Weights of a small transformer language model.
Architecture: LayerNorm before each block, learned positions, biases, tied embeddings.
Training: a variant of Muon for these matrices, 1343M tokens, 10247 steps.
MLP neurons of a small language model. Each row is named by its layer, matrix (up: input weights; down: output weights) and neuron, and shows model dimensions 192-383. Each number is 128 + 32 x the weight over its row's rms, rounded and kept within 0 to 255. Numbers have three digits each.
After each neuron's rows, "fires in" lists the words (lower case) most often at its 100 highest values on Wikipedia text that the model never trained on.

L6.up792:137140123188117175128057171106144105117142130155103136095111097189102188169103136115121146109154130094145121169108138133193154121133133134126098121090129191081145096106147122161068133117116080106118129099109096172094091050074075089153116080111150119168135145107119124123092191149082118115117148120095148143080093129174133113143119074130150131140096152098080176090130175136091116129115137129191130141153109174180199140103058084103134183127088137121142188160153189143169167077167132125161115125167137121184098105096166120133170082144088143111094133156107091124139137138166138157
L6.down792:125117128066113155133184163144117160107074122125115119151070146131114154105114173113103114130116157139122127119138092116140126120126104127117069118145122135176166118172062174074147155138178128156109141124173130093132120113165124107157187168150115102121149144148141053123155122095218098167098167143117105118141133101128138191146143162145165174112116104092140132132153142129130110084094101171131113048133174131080108144109069123148147184121084145118156137158097134157097140120126135118096086134077101142113177176125118079166171154082133107169167106163170102131100128178151096160
fires in: "of", "between", "that", "the", "water", "short"

L5.up1058:161115132093101188151161140130125131108077099098174125177137111130186118105137134131108148109118150154116125117131115115105106182129037106151163147073114135159087132155141199129073089118085163140149067165138129102124124108133104045108119103085050149104104113060125143125085150117114078076154098151143151111108129187136141081142175124109152114152166119208090101126092100154115115129152130105190179159072133167109089125113187174130156130148105149144110172104136060147186155071134083144156156121109170127160201121116099105103175158178130147143118092121152153121120105104106151104
L5.down1058:130178144138109115135193166131127175133135133060142143147126111176127152175113131145104121149106112139170128129100096053110107099141137136198132167123168124071156122165118161049142088133094137180130168126126159125147171099123161115155157108072098117148128134150128152093121078118098168140151173129151110151160090133169095143107111152006068121135085143159110069141156100130157068137174161142191141183148138164093171109103146125102121192121099101128110161137182113100118129107110157111137172137067158154140140144077140117152179092133148090077118120145132135129126118134160183176
fires in: "one", "10", "11", "100", "106"

L6.up993:167149096147137176136113090121121108171127129123149068085133122114120132148178070119113224103109152109194128112158150075098137163158151121132140168105078179113102125184120170144105128129090058109186073132094154118118054146114135109131141123155126077150121159149194159144036086129133137141186067146086079120109080085149142132150149159160092085092094143175112100123084127143157082173150117116158124067171137119123225110173131112200138127159135160125125092173074183139092202133127058151127146084188167159087134068141139146128091153128169106066183202109076134045178115077142166133
L6.down993:200140071099156119152139102133076154141146172131158131087115185146117154135159110139137148167110152101119129110142097139102130187131074123133155180141134119172159155177123130145144152120125092074177093143129150122147136122109212118048143093137108135110135118112160117171133103155072147136127066157168119144150119113124129160085133104142145148094136127177178168139108087095126128177160161152138096045160152100111154125135114088165071174092110171076167146161120092126113128147122125188136119112111175165116153132160165168091131147123131116136141161052068055071123125143117154127
fires in: "an"

L5.up1200:160119127047079129108071126113165141120170204124163058156173084141162131093125112086130165128129132074165100083170162111085109167184101111197130099115135097164118118113178217165155132134160120184117109135117104112175105163140062151121167119092072076134152082095087128145098089057138105168109110157124133129112145093142129151129076123137120109150102121190091105086093137107140153131144176088157125154171153144112091104168139084118144103221126157152107113074117129138119188185182131149123175074117068147120073155070153126133132136147116121105101055118084119129173169118113126117
L5.down1200:170165134112044124175138094168186121094130176178191096147075157158116156149152185169125139151190177128147145078105130147078143154140162154192138130139165111125168137159141098132134165152111112069116128069135143154211149118151108132199186136111026048146177112107158116120099091080075138145179090157119113169091119089169143139093062183060139080128127118181127103140085146147158108140162127148169126165157107097095106094161161168150171136101155117161109155160162131149060186113162144158108206127079117128125105146113075150129148111091124136144108078161127165131113098069131138117
fires in: "10", "12", "11", "100", "of"

L5.up1744:109141158186149208151100074107134118134154179132132070143114131138177143158197129146159123118139151119108193078172127111171087125179137157165124085153088080146100095113150097197128114196122102164084143150156217100122150137095058120068179132127163041169124113124148104103092090106146089083185063089130103129084125150088131110109093096110066152110138143160085187194107131118097158162124121143150136101172114143109137094159142106171106133164136149148043075095094173139155125099126178164096103174133181149092127114166124134141083096123143131112094145127168137180130177139114079160
L5.down1744:146040143125107153125047083129166161154099140102150120198083156124140167179135074116120097163158141117140181135096129166165168199110108140144125138191117147152126169119190164198101122150149177117135134106105098088088122154106110136076183115073118094158131112158128105147083174166194095120143156142076095161117089163119126187125144117090101156050109150172127140128107179146067077143156180157089146139108139134166224114040043075125119133094166114082135070129091113131130143121126154115096145160163120106117121115161094144124103118087174141107100135134102076076109090137178117130
fires in: "at", "for", "of", "by"

L6.up127:131077136111140131113192094131124077112144150110148137094149167203187155114213154147161109111094163119148094148112165168116155156120077136116131163153133140095086105113209136172122167168107119155108123123144174125148122131133152108083150118080164138094061172147147100140106132134114104131101144119166130083118126171100148117112143148122099096127150119137118144127084146135092108159072106117171141136163178083149115180119139121112139140123104120157120120105123104115092126159153086146123116181107080129113101140131096133106190153124144126062170128108114136198109088091079145139
L6.down127:140169073090125142137108125094140185102110152123079165115096084134148087082152135098132130153124106127131140187116118083169168077104143149171110121109176075159132168102146111107178208086098141125210118115142124219094131142098123140095121137194105094057166122114142109088177133165226093140134111105164141099136117091140080133102144171102130171108111143096143097154127123115111107178187141152059162169139181105159139092131151139102127165135145135082102154149151105115116153192123161097084169143148169115151082118143144068127064164167074208178119115108162137127113126105098118171
fires in: "as", "what", "women", "men", "it", "there"

L6.up1038:130095176139086160118115081133162092127120081171103120181109192145092145147078084084098128080163152069126101114152169098087127206123087158158147082145103135114109162160147129161183066103138121134093166176175121089087180135146123161157113094157153100140101113179149092143123132116147124143126120144137213076139157146094119106165103152132156077126120173178116174125078061105102128126160108128188173125143119116196075186133135140061112192128109155151121112145099145148156157122100182068128157165162073070177182135102125118118074132106111085129130035129103140081145116117130129109
L6.down1038:151184144136125151089129160149094150143098052189191171096106114081126160099127140185107099164150164168146197200154083096067175141126081178135154101080105092150156099128109107138110145104179167174151160173144154203117181142139182143154140123202187195090111125133124153123104180160113118114130120158163100125115107129125134150148185103158201122174161115160155104156179178151108134104137157146156081158107139109114106138105104120162128120150141117169159105144111183138116139129162123196147103123131141119096135106156147106149152161118119122108066111161116152111071151110152101169
fires in: "to", "in"

L6.up1561:158101191134152111108086110144149071131069115142124119151138115097104127112122167123091124140130116146140163140160140089118146125131132127073175146070105123112123181138084088143081060093114154038115189131073124113142095138130197158183151183112017089089164119183141112165177068119161084145121131039142129074179113157178107152098124120114139147087099177135121112163127065112122085149110175112099182141110152102121096096112137168130132110117089073115123146141030090143128143100115115153137183132114160093131156119095100128147098110139114087146127103122113134136129064110111127137
L6.down1561:113099129199122100156125117153131154133101109082139097142156164146124099084080193113129162109107154079142113117155164131098148142171104098123161135131129141152162153137156164150096135155106157158171181115127117148173032161131094102094137137133179116143162126107149109127093134146137130139161141112111139182122133161106115088135135176088177150175146155168160094075110085143127131145054171140140151092117160092089105080192097183095114181190149140104186118173133130092130167192129081140161141121088090108126122165103121179126158179133117153113094196216113101074138152095141115125
fires in: "and", "in", "to", "due", "as", "on"

L6.up255:146111159160144163108157145169165131110125152128106110132158135134071177154150149091101142122100134104154156153147104174116103169138146109090178108125096149076115138129110138142065165060116153134106140038109140170096142170016132122163053152166117151122121082167120157108128103117058121161163085124038124112157175133118122098112134089139185109113117159204145138173188082113195126095138153132179137138120087057079136103173112117125151109102134154170127093126136182070158123099076083079112203175170092130131137105120112145201171122134169153097107134079180115133117105165144134102
L6.down255:201087155120091198143152138108092175102144132123103089144107155118164165139115109149122124094141206155126112128095123119110083074196082117095107177187159087108151182153126112084111125173116123098121166136090098126152136128157135088119081110074085143115135128142146123124126162165100100149153160098057142163172083131190122113068171101126129157048137128132114085133166126136137138127120091104160122179111126146106141098111125071175083151158131107157180097119126118125181118064132092191114149155129106135132069148097145118104111133127129142100112139160139107153131113149107071095
fires in: "with", "a", "released", "their", "of"

L6.up533:185116152145155093153114134099179128144063167084158141109158138112144125113129128124136091135159153083101126152132118115193126121143133085152139094134109175038139164113107150169095130100165058169107119159120121121164119149148046128115159123141098182136124167103091133174198139072177113117063096115127127166119157120127158101146093153140111159178128087127107063104111118063100104088076133144123115081120149113136067118158082131138154122083125100059134162108169075136126144140141092161155102108089142120104124139166106120084103061068116134131102137095121179115114129132155178127
L6.down533:126091141147173144150100129153118140106148150147095101119100111111130190169124064134169162161155135066163146130169151117134171183097172181133081132060116126184148140063137145129138184181074129134102095137127102114155172081127089143132180098096141230121171160166059055167047123115084124156095169113095163135070077095142161088142122159145143106084108140144109099151131156104124125150095166091196091128077138072120150149182108107132137131175111122153130113041110131137110132164114131205116177073096141170090120147107149157070097137160144148178172131138131159140155155173132113106
fires in: "a", "an", "microbiologist"

L5.up685:190150112103121082148106193087118121073127105134059126124085170113112134088168057108126158182102137114127177097140135132198188079116122135135159130138156167131135111094080130157148175124153135125099158179150148128118131094148086148133137119124121091171146149125172136098131216121130170115173109110166128083100124135111170100122133104161167153183093097163135113136148108102149144093107158127170131133150138119096128098095150113119169115056118121142123127157159170193141117152136140112096156177142130141146157153125125128133107125141136164159142069081146138144155143125101102170
L5.down685:134120102084098171080129126108139154110129113123056191115163199108131129110135161135081106193131115203101129115081104125131154163202103173168104134117115161118152078061134153078100105162109146125159122163141147171153102157110083108156094161127154169108105134107099160139090134136101107112145148107133051103161152074080097134161136116108133184121166155122171171122182123216185114161116093121076131165137157117146110201177177075117135152145135193111099125094123086164143087130095095199101165163202092123094102122163127152097142113102092129142104138117148153097136160136104093119
fires in: "of", "at", "found"

L6.up1678:146166171133170131128066110078090139174135071152170167112163087095080181145131176093127123143160117125143139138097135092126133100168119160110111156105154131135110122119110190136144144134126108156107125110121179196120161083139138107169098138152127102139218114120134150153147136124165097104113079120191142076109150089185185115100119118162125121123109103139079122170112137103133086055134069130066071130078131175087121113084167068099074123089107197135156111143091150143161171114093155137056093158101158125124121102168070194176134076131112126107127103180116068123121156104145104147
L6.down1678:186081177193147128098148151079093105130141124153128170138102092086127138167141197183158166144093200185131186106127120128149083142121138158179124213121173087114141117122171083185094097124119138081118054129175180168071115154072148086170083144115060144076198177183131136150141134107126095080131100108130117118077139123176131151094148111186189065142169142136097136188120102093137099109135100118194103142068121129075159093106175104088125144131103152119230122186070179137128124127126113153086041165107115067116125094092144128153153117152163129083141125123139113180152118213128096099
fires in: "the", "in", "into", "on", "to"

L6.up1142:144125050132178081123112107118106121114065146140109106172125068118119110128110130100096073185141150121133081106179121097114147099111102067169130130122084109113133138073116129113132124144121150143135133107122076090095139151117121145162092076046148088116129106131154194078175202136120077106115162147164164150097194092151143111028124114132188090148088126167200134129156116127148146154074161112058159099171155134108117145188105177159130109078148139111177164190107165095144127157092185134154102148123132100209096140187073131128115115141126155153070115195169125095094130113107188149
L6.down1142:140086174196163145124129177156114100100222124099158106146168072111155101087134158176157098107179157111120107121129197191150091101093157142164116095113130172140110113124185171108136187165161135106140163153090104120118020141092084107111162155109177073154100124149136101144144187184098105185149136140136127162176098100093086136096145120094136102084127160106131124063109106168173099128064099156146123121094126142137089124161184133139104068144079100172123182169138139149130189116114173096097208113107126172136067079146188139078129148138144138097137141083117153187148121132170125145
fires in: "as", "sang"

L6.up805:145068116154193160113109096160129097153068123142162085130126093103151179149160104153150119076105105123147121168179137158142118068115186103139114077090132115105096119152119135171137112105123158137126113177157131071084102111100143112145097155081075125150151180112092166141076161119109122155181161126155146154104117148129160100146093089096146084099147125133134151152106150110105112072196151132162156124085154086072166108159164158100119083148135193098136112130167089190162068100058163151072110162137096120137213099047106144104103118120117138080106141125165147113097180103133116194
L6.down805:099185170141162086128112153123130154121142146125118146151119128090091179142049143146178172181153128108131149209084116137133167140139155120153170138111122168186162147137160148142099068108147156126143145135058137149132162178071134145104190111151159106091120114166098110156174141058101092137165073104158122160117104102158058084110132139166139168132104155128193087120134124087104133180096147164134122168172157120155084121136088081147091139128122101053122097208135122135158173099123151072076171114129170135137103108180129089093108142066123163133132101141114113106122109127130107130
fires in: "and", "by", "through", "for"

L5.up440:150098160149124114188123130122098111129110124127103075132149110165135136081141140140141091118118116140145150082154138181154137129138177101119183147210074142113156132128147179146107105129175140105150125080122136134120098160103094134151145124133204086108125123111164084197130186142128138173174108110111144148104141139145145134086127049077206057163145159172110135172123134144116078123127119078145149105139101078114112150139150117071178172128145118168069131072085146144124135104122089160086102103142134154101091146121114167069112142151093115147125107133104128118172166119109149087
L5.down440:116150178095153094150112132203130133110143145097109123156116159109167173146086179153124123155107148132105108087173144148149092128131176165170137093176147115120114186129131144082141123126090097112101106105130123121155062122110167133137120058121125090121176094200123090141080125150110149184113098163072166133148130129186164174117118149196143153076131134164074113145096108168079112158140110128120136120031139131159111171105161131144120138192097181115143156122106203181146106142133094111139199168142092053100083139104079100126157150158150088125139117212118139129182156099086152109
fires in: "in"

L5.up1136:189081128117123113108124206130145143150107100174090112174119137086141136161084142162075085149118133059152151157141174071201136216069150168175130106147123137156079136122167106148134104162174124055154105090107129185124090128073110152084081107130082103123110097127136110162099138078109140154089078119088128123186122165134135170113070148122078155150136160136192146125118170088099124119096160172083112120117114093133092090123156121119094047100110109119163108124080112116089142166056125119139187145112124132172123105131128164105151138094088157157170146149102116202149129155126112129
L5.down1136:091145147110052099134139135161116161125162148087168158097105103145128189122089106066165130107093159153105148188154111166156143097130101117151122110176093094131181140142111163128123136112101201138101115153160133084103155175175136138154159095106108152162091131176129180165179108134106072109157189108150131130140114141111140118132131101175123166146172089130173164136167090076133116155126172099135121128074126103117138094177160135159077146110154121145185106120133161103131125077112109090168157115134149117091135108100104098094132110130136064149049149150098155129146139160137080123
fires in: "of", "the", "in", "both", "on", "from"

L5.up1428:096096061117160176110112187160134171117112152085110127211107132144099129106141125155143119159077155098214110126088142143198164116141132147163178145125190108140141117179063137115107075148125118221098175166087131120110179127075109123133125098132127171121119199118130167142101162124114164132154131104093110147086134068096166110149104132175110170148149174147086109121113164176143067115123123146111145090153132106127104199160150103117111111132134136104151127094121139101104162108073081148147143179101156110176162162144104143088118160121140127069106106076163124087052100121116145143
L5.down1428:139177088130194162125159137155157080178098141099162232164130128086134165127164181113088142189094157151114150128147096089131122111159159081143116162075175172118157103133099103123078149115148091164145099138125111129176085178113107075133169145116174156098150128094132141129136086154146112139103160155164101087112096166101168125136130127153181172137143170131145156131059086138114141208165147114113144147166165085165101115131166169156117147142123098081079156143104134107108161111140071090139138099114080135127125113150130129075133113119018127096197109048123147095097114125115138170
fires in: "an", "one"

L5.up1998:232191116130112151193170099105073136121119150140178121146139098081125139110162138140192149141130139138159136073134151120088126188149079150130125143129124114093166053149119128125046083152167162141178107152116110123125079090118116135126160155086166145099126199173137148104130189191137141059142152107160104107148141141154098124099121109179171104146173127164118150156153110124125092181114122083142128058130108137088126187150112134130152120090062139077135103083128181149105114125127105110125159115129154129137097141132134118191063130172106097105130061127188115118178168111127138128
L5.down1998:146165111102112140161044117132143103143102202103035081140130108158158152096127155123127179123127128157130136150181131124071131105091095124151126154069128144102085139188093142118138122070111135136148132097181167178153109109098127153137115116104161131114137192161135145141103117181128090145097117091137141158170090084113092149123095155154116161107087124075185130116138124199151112151140126106116135140113088089174183160139051138128162188096155122083160115101107122099156095116127166097147141124123151136113120075160161129149135162154116123183132117199132104112139123139126171154
fires in: "in", "since", "by", "has", "there", "on"

L5.up947:129135096162180091093153103083094102165158130166144124120049078112179087146145125143110082148105162081145068103128148174150197150107176118122103078091092102086114182093161117151163128145141155137136126169061130151133125156105101169180140071159149195106099060123141075146165130071154106100145135237161098187158163142137153136160125055097140093085142145145187154129128151158075157138144141148131167106076189161160111181140107098081145079143138099122140145099116101085137139063105114088140127152209099052155140142165145167078129125107155108140149167139167168166135142135099180109
L5.down947:154085175096094168093113149195114078123111109119166141115153102084104136148123090136087162107123135097126127146176125057115101099149133147131107148113146103161132125149098105097149172100077116200054138159107123068140135137101163123188173206109181147169104128112109063069128107137078169135105100084126125163107133166131160123117127137132134148129137158160132198113185078107137144137154120106151171156123116121134134115168146070156093113103088144123148105145158196104103139122143152183121178151142087145084051154140115100093145134085124130118131076112088151035127124141160168102
fires in: "before", "lord", "his", "since", "until", "schoor"

L5.up175:144078172122152163140127122158157200185148094142147138127158093119148153144113119107172101163166106133164125122122183064125144107066112155130123126108140093095142095168110147171091100159120112138114093084120151134107129176129132104138151063127134151151089094116106033088150166148083134124191110149171131148067151146098181134103120108215131152064131163101149188137158109154112099115082175170116162116138190116107164108119148137197128114165136114168118135068144109114117118155119093133133123163122154101149066091093120151099090074099159066150090159129155136130180193120120102160
L5.down175:124146058161137121100172183088150062086124091164106076175115141096159129067124156105025135138133167137116116128097119115113158132183170119149142176132170188107114133155160042182081120137120128113168166138125109123125141150126137174130079154112090144068081116118101166155116109133111125108124178149109088093155142151132052106146134136113150091113158120106141084159160154100113160156115139153214132159169114132111075114109134059063075099116100117128142139163065110170169138090125137130134119114122117158120161097166145147113150189101145120129150137169129115131102074134134149134
fires in: "be", "was", "is", "not", "to", "were"

L6.up1922:203200195142102080087137158074110125144103045079121101125196201112206162119117144083096106163126160135106057122082106106134186220150112053137132099106115128141141167121164078149113091090159124144107090102086146131160096130096145056096053163137133138102155109194132149122122097138113158135130075105112129124084123140102129143127118073075109130119087129093136160169134145115100184149173101112077140147105120095119118134107127133139082158129143177140137148095146138124082119152120135127132161088119149117101177146107137125112153077112094127111070174092104109013121139128126116131
L6.down1922:148149078117154099144097118114130161138138174176128098144119110050185183099140124136173147178141134126119141152133089115130106132146122149147105127098157106165136133135123102102162120085164157134109159151109140160128160148111159089116101162131125106140065130108120124181121129120104168098145165150143151081174149130152091115104132112112158181144116104147094188118092122105160155107190145125132119142071117089142148093156149104122141127156194209132146102123026162148125096171112139118105110187142116107115121088144147125152141182167207184108063117148139101172133095083110128105
fires in: "the", "of"

L5.up815:133149177133118162118172147179150100126099116043139135086069118119153170137068145158106137140098175089073155109164178204146136127103150127117185100137185148171121124102166135199137099041178071126140113108099154087154130076122110133090090102196154116145116160120152101103164176096111140120111173152138106135126102166123100068141149105134144151158168128103167143135124117071150095128146116140117063133111112196111137145064189081162079110101153084175114170161108145142173097117059113137130123093134115135164102067144138072174152155111152103152124158102126114147144136214141073093
L5.down815:107163176174119175149134145109154117175128155094169207142112122100158109171148171111059151161170122095144144135093121046145100167126152132122112162092044164076195110162154148158156168133087143112140126125123118150083125095140124128137138141087144124138145055127112113093156122120146116138190122156179141094132175134121100088113134201165144128110169080110096107157162105146139118123125104164152107152123093092143131130166142146105183160146120174154124126121142177156112136136114123125135186208141081177144128154132056177087137149141145138095111168125139130085108075080120165178
fires in: "2006", "of", "2008", "2009", "2007"

L6.up1954:133108116099147119113125083151191123169116142170106109136103111174109121141143090079158122133157146111167155093096166135153144125118168071091146116118149091103157143133062069160076166142156126122176077173075111095097110144128098081054175163187193187180104170136134149183114156112162169111121113121101090152155104084122174097124128076086101105086048089144116140104134079145117161145118100118166065140169193150080099095093129107110125145171118125079069174107117063117104127165130133107128128169079161125090120112171145095115108056073143160106153128159164128192141114108083126068
L6.down1954:161159125073143124118131060128177169126140169165135088178101112174124173074115107113152123171153135142132165122139162106139177120160139127133153107109146119101092172158070085117050102061186128194118134072081103101107100111128171157096179154180138132153117162152182189167071166109143100155110080136125090168133084133129156103121111078098164112110120135143168085126131116171146178160150141117176129156123205128095156150124161152159122093146112176105103161093146101084147111135149094162183147200040139123121084120148106080069125165104173130140127137138109080156144127134096118117
fires in: "3", "30", "33", "3rd"

L5.up1599:070108076137160139196088185128109082156110080143061137140079110160150164066139126158080182160159080177108127136164175092121126157123150136109164107125162125140146093168137118125096084129099178089148111222146132101127150144132070168106130075181124143114104092105064173127087137131177173145076097158095160095059067118135157090108115170170173118157120125170176123131161104143142114090119107110142074171169113149110153149141115148138068097129137148116166165211125157123105203099128160169142124161176127102124176117173091097140092110137122090106097140159124111118122084119106111149
L5.down1599:107096192137007175110091120090187073105135127075107126128157180139104069152145126109125120095109152127194126128141061145127112098146096116124170126065123097081139175118141112194126186116108084168133137129181138145129115129166078165079142137132141125138166151165165084175156129098077119047135163185134111167150148180085089143179105092106141141086115118123101103141071158096103129167124187124184132083099091079169112143094138098128088106143151101147106145195149171117097161106152197102118186099107107154110110157116082180095156041136083132160132148191117139131098158152194096145
fires in: "in", "was", "than", "from", "to"

L5.up966:133096136121094167169118153090119124165107140117116117088159109070139114115174165139127139175143112127112129113126127145133169140126093148088193109116137137114186137104199095188149113152068119184152064111123132196140164108169103127128121155103161122058136134174162127179149071116100225082121113189116112110091114128116182174135152151100151088125111121174187101130163118121178112127144103161110094137119143139097194080139104161088112148127074167147116168098120173142191147088110107110109106190062141128136161107132130132115061115118068092063098113130102126140100167118115162121
L5.down966:158130150130111147130155141131201126145101110135138089091162159074142116133057133091122107111090175133119153148136160091148162155141118141138109189089137122127137030105118153117132144142113170111126155099161142114096144107129129050093132114183147103143129129129063133114070133085175102197161133187153148128090139144137129113159153102126114132103191172147129176115160151054129140081163173145094081150132136116140131147137168090128108132163172141094173174101137102128131116154118165084174162092130088129146145129165140101143166142157072081107164112103138102109157125086096120123
fires in: "in", "on", "one", "from", "under", "immediately"

L6.up242:129161189146229197129067099174167181145175113123028016166144140125109080111152137105164136099132179141242163123161146151157148170114116178152110095164064113081115102097167074162104095086160162053135138122109134102163090076062155160114160102114121135116170147107117111130113104180210149176120138080136164087144128126174129149101160058179145063084167136067050148130129112126125172159202103105112080176131163142184147127143157174103122167113123171123118162116111150109149120172140073154124137136099135113095118105071120130138102128123114170150113135111116115104106197102099129212
L6.down242:115148089143078107092114128209198170162069179157141184080160150120122122150169094138161124150170101074115124112151135142116119110135173184137189075088143151111123107174126134102143149150077145168140128146162148140129122105126167132151153102122140069140142090142115144181117123126102131164142182152099083174087087128125117133156124120164156175135102145112070170082154141068114154121118174115125185119126111107143095112102075119127160133203108172077127106135165111179114167115148128165097169133080129182140112169132139142154110158153115117136180095108175096187112157180108108129
fires in: "in", "of", "for", "over", "every"

L5.up1379:136051077115142125134161141131125162131086124095119052119116104126129145141142101174094114126100143049148109101159122138104102136123145127136171097126122131118143166166146113144168150130109131123128094076125136138049145114108103143140075094138096138116128165127152142159109221164129081100155112099172178121073134139166114152112181150154132027131130119149107134084122087139115139110084082177146141112125095094132121212097132118167088133198094095175162126110116111135110133121193149125073115166112094116098102141104159107059032163171150104146177157137091062120193179154108133133
L5.down1379:111122099079100121092098102141081028091150217145163126136110068087132133160188109132137075146118165137086102130111120065148130103118109184097169102075137102159108139110066099054149165148111090157185152119161154111176118108074079125105187095152120148107164083170110101106150068130120050163137078108137124112073117152159121082100140141110084140128140149160101181132201139086098110134136097086091158081180131136205121146171116095179143173100106169156146153121120103183161076155071199192105135122149117140047140080131069149097134164109131116075185168117138150120158125134174188168
fires in: "as"

L6.up791:132100080128107122123109166087105117130128093151097124165156155054164143139122125105151093058126126153102160136099182143115147142185098108120083175157145181163120111135176146159125149133148113101148129146125138078169177162109114126109047170101128149085087122144132087182181137111118133109113069140111105131159192137158148105107154138116156121113170174097138181113148094121085142154148118086130148072139140120064090119145165171090168123103096159119136161048139146133102123177134169111110110096151107104111094122114134119126091154097089076103132173155131116105146173106133184181
L6.down791:118059147109104092126117142120135106132086183201133152172126154101166143154153108171138157099143133180112122133157098115125158158092087183097132137147187153124104128159152117123122119161161144146179145193102144169135107149163182145142124127112143101117156148150110146145118126133136087201137172076146165151101112128137180183126185116204129139127118087140163087255162118123147163136169105132103110207109125133196183100093129160163138114127174159154176140126117136109159162102097133134147151195100144119112114132138150153113145152120170109181160135121136071131147132152087164099
fires in: "the"

L5.up600:136143080100119110152048116091091140137134076160149101118130141196162125097156113103103149151130059092044151123111158122181124147196121102123177150076090111086119069082125085225130160119090095198153153156107116114150145095128115139124122118099115176172092112098152111094116177084079153114115112185078120103116190158121176139073095128087048143169160124172088171117137082129133133128142148120121106110107180139122157112165116159128119137111117120132142130128152153120146087082133170129226117115113151092115091126174101152100097164143106158158100096109114131111168120106151104181
L5.down600:153129126101122118166145144148165092148123187128115167115155121065137174058144194148157053145070114159205159120104167134130168102075161111068114133112092133141148106129122148077149153131156138176117147125109151135138152092109052136113141094199097120109088178106116162151136179164128122110080147105117101129121117078107146094118143155151152172130117183141131133143094166112109091123114101162158133129136149097156091144137156155109122163129156091129136165074084130122069144150120144115122081078159102162074126157082193128070170106116107123094107167176137173200214144116120118171
fires in: "and", "to", "for", "978", "from", "by"

L6.up379:143084132107142093068132126131120127128109126125075125146116075149185094153140153096091198154090128207157103090112118125158155169112063156117160124157084153093115149142118023095168139073113078119149132119128111184132138172172132156119155133098074247146148067063141123152159140163081174126217148131065099161127196163127165132184063154099137132151118089105087135102132101087124115068100093150092141099177109196196087160094140063203099094121078138080135111156122126173124120095147170174065136136146100162115124090128126048079144146092142138132170109142160075087116084125083128122
L6.down379:145160118164126168176120162220091134107158153104195162130129125166109131128156146169172117215107097206130123132119175143172117112167125126206167149187122138150146131109078073106133125070156134076138118113132185156150142131114131145141112114173122110078076152119138168117122107157150175071142130180114127129159112159091131108112126185084125164126151160190127142153037116155142134106093145121062147157118118107151095119177115121102164110163080143102190154142129080135085158152118068164173104073172110103109059184062134102211189101158160169124068147205063172152167136131159093148
fires in: "the", "as", "a", "his", "her", "it"

L5.up1884:127134138122186130116125112127193141150103109163102075127093076124148157169137146156115117154133128090154064143059129134162111101097151131108102076120161105115104110157123135165135059082160203170137093138112076132097101156066067193127100123154134153147123122142164131103157162150126111069161100200110087186075082107101058099153145111105148119079093112151138192123125103131116165141131065124091158130088134126080101092154167108132062162147141131199147159148162120114124108115063149148089121132123106138083158094156131177141162143076064118107178148122078160110087150123112173149
L5.down1884:136034128181146142131140121126155152096105106156113128101145117140133148165094140115145103153110123093107131119137153126135150141169113135090110124131135170137160147200134163156122093138109101163142070144099116137183080074149152161128148130135120164168174142154122156115073158090102063116079165102078123201111113178140102147192146138167134131025133137110123135151118137116097196140159129117135146149132106200066136085085108115120118087120134136098148125132103151128211183137114075162146140079148115117163095179164153104117093154128135155147213076159111114081147111209137093168
fires in: "of", "to", "with", "after"

L5.up73:174120097107086124173101085152155149136104121121121064115121128168124128200170097060092110181095169049145147091155148079085133165094100152105157100092164162169125122181131155155135116159093146140109159164127103123097058146108116175109095173099091127133085170140112158112132177159117087115105149196132147132106163133120115137096118066131179120163162132124242111122097158150187175135207167111174181126085109130124130150124116098118102126170064116163161115102093080111120125181120059114140089190135106153140163202066116152133154160101179097153108099106087131134168126158140196112
L5.down73:070141129117146178108154168119056073147137121116089161115132097158120085142189150136132148193138174176130097150101052127150166080159096095133117134108126114090104088128127135175130112081124109098177141157091181133065140175118128147173114158116142104098137121075129171110091065153096089107154118102129118153134084097102087033155101067152120155131108145151128119077125131089191075133117115177078138147127167148144139137113104158139126136171110160116094081120138185149184148128112135163139203079127083129079136124208126118121163123059133089123147171102112106101137153083097167128
fires in: "and", "as", "times", "now", "for"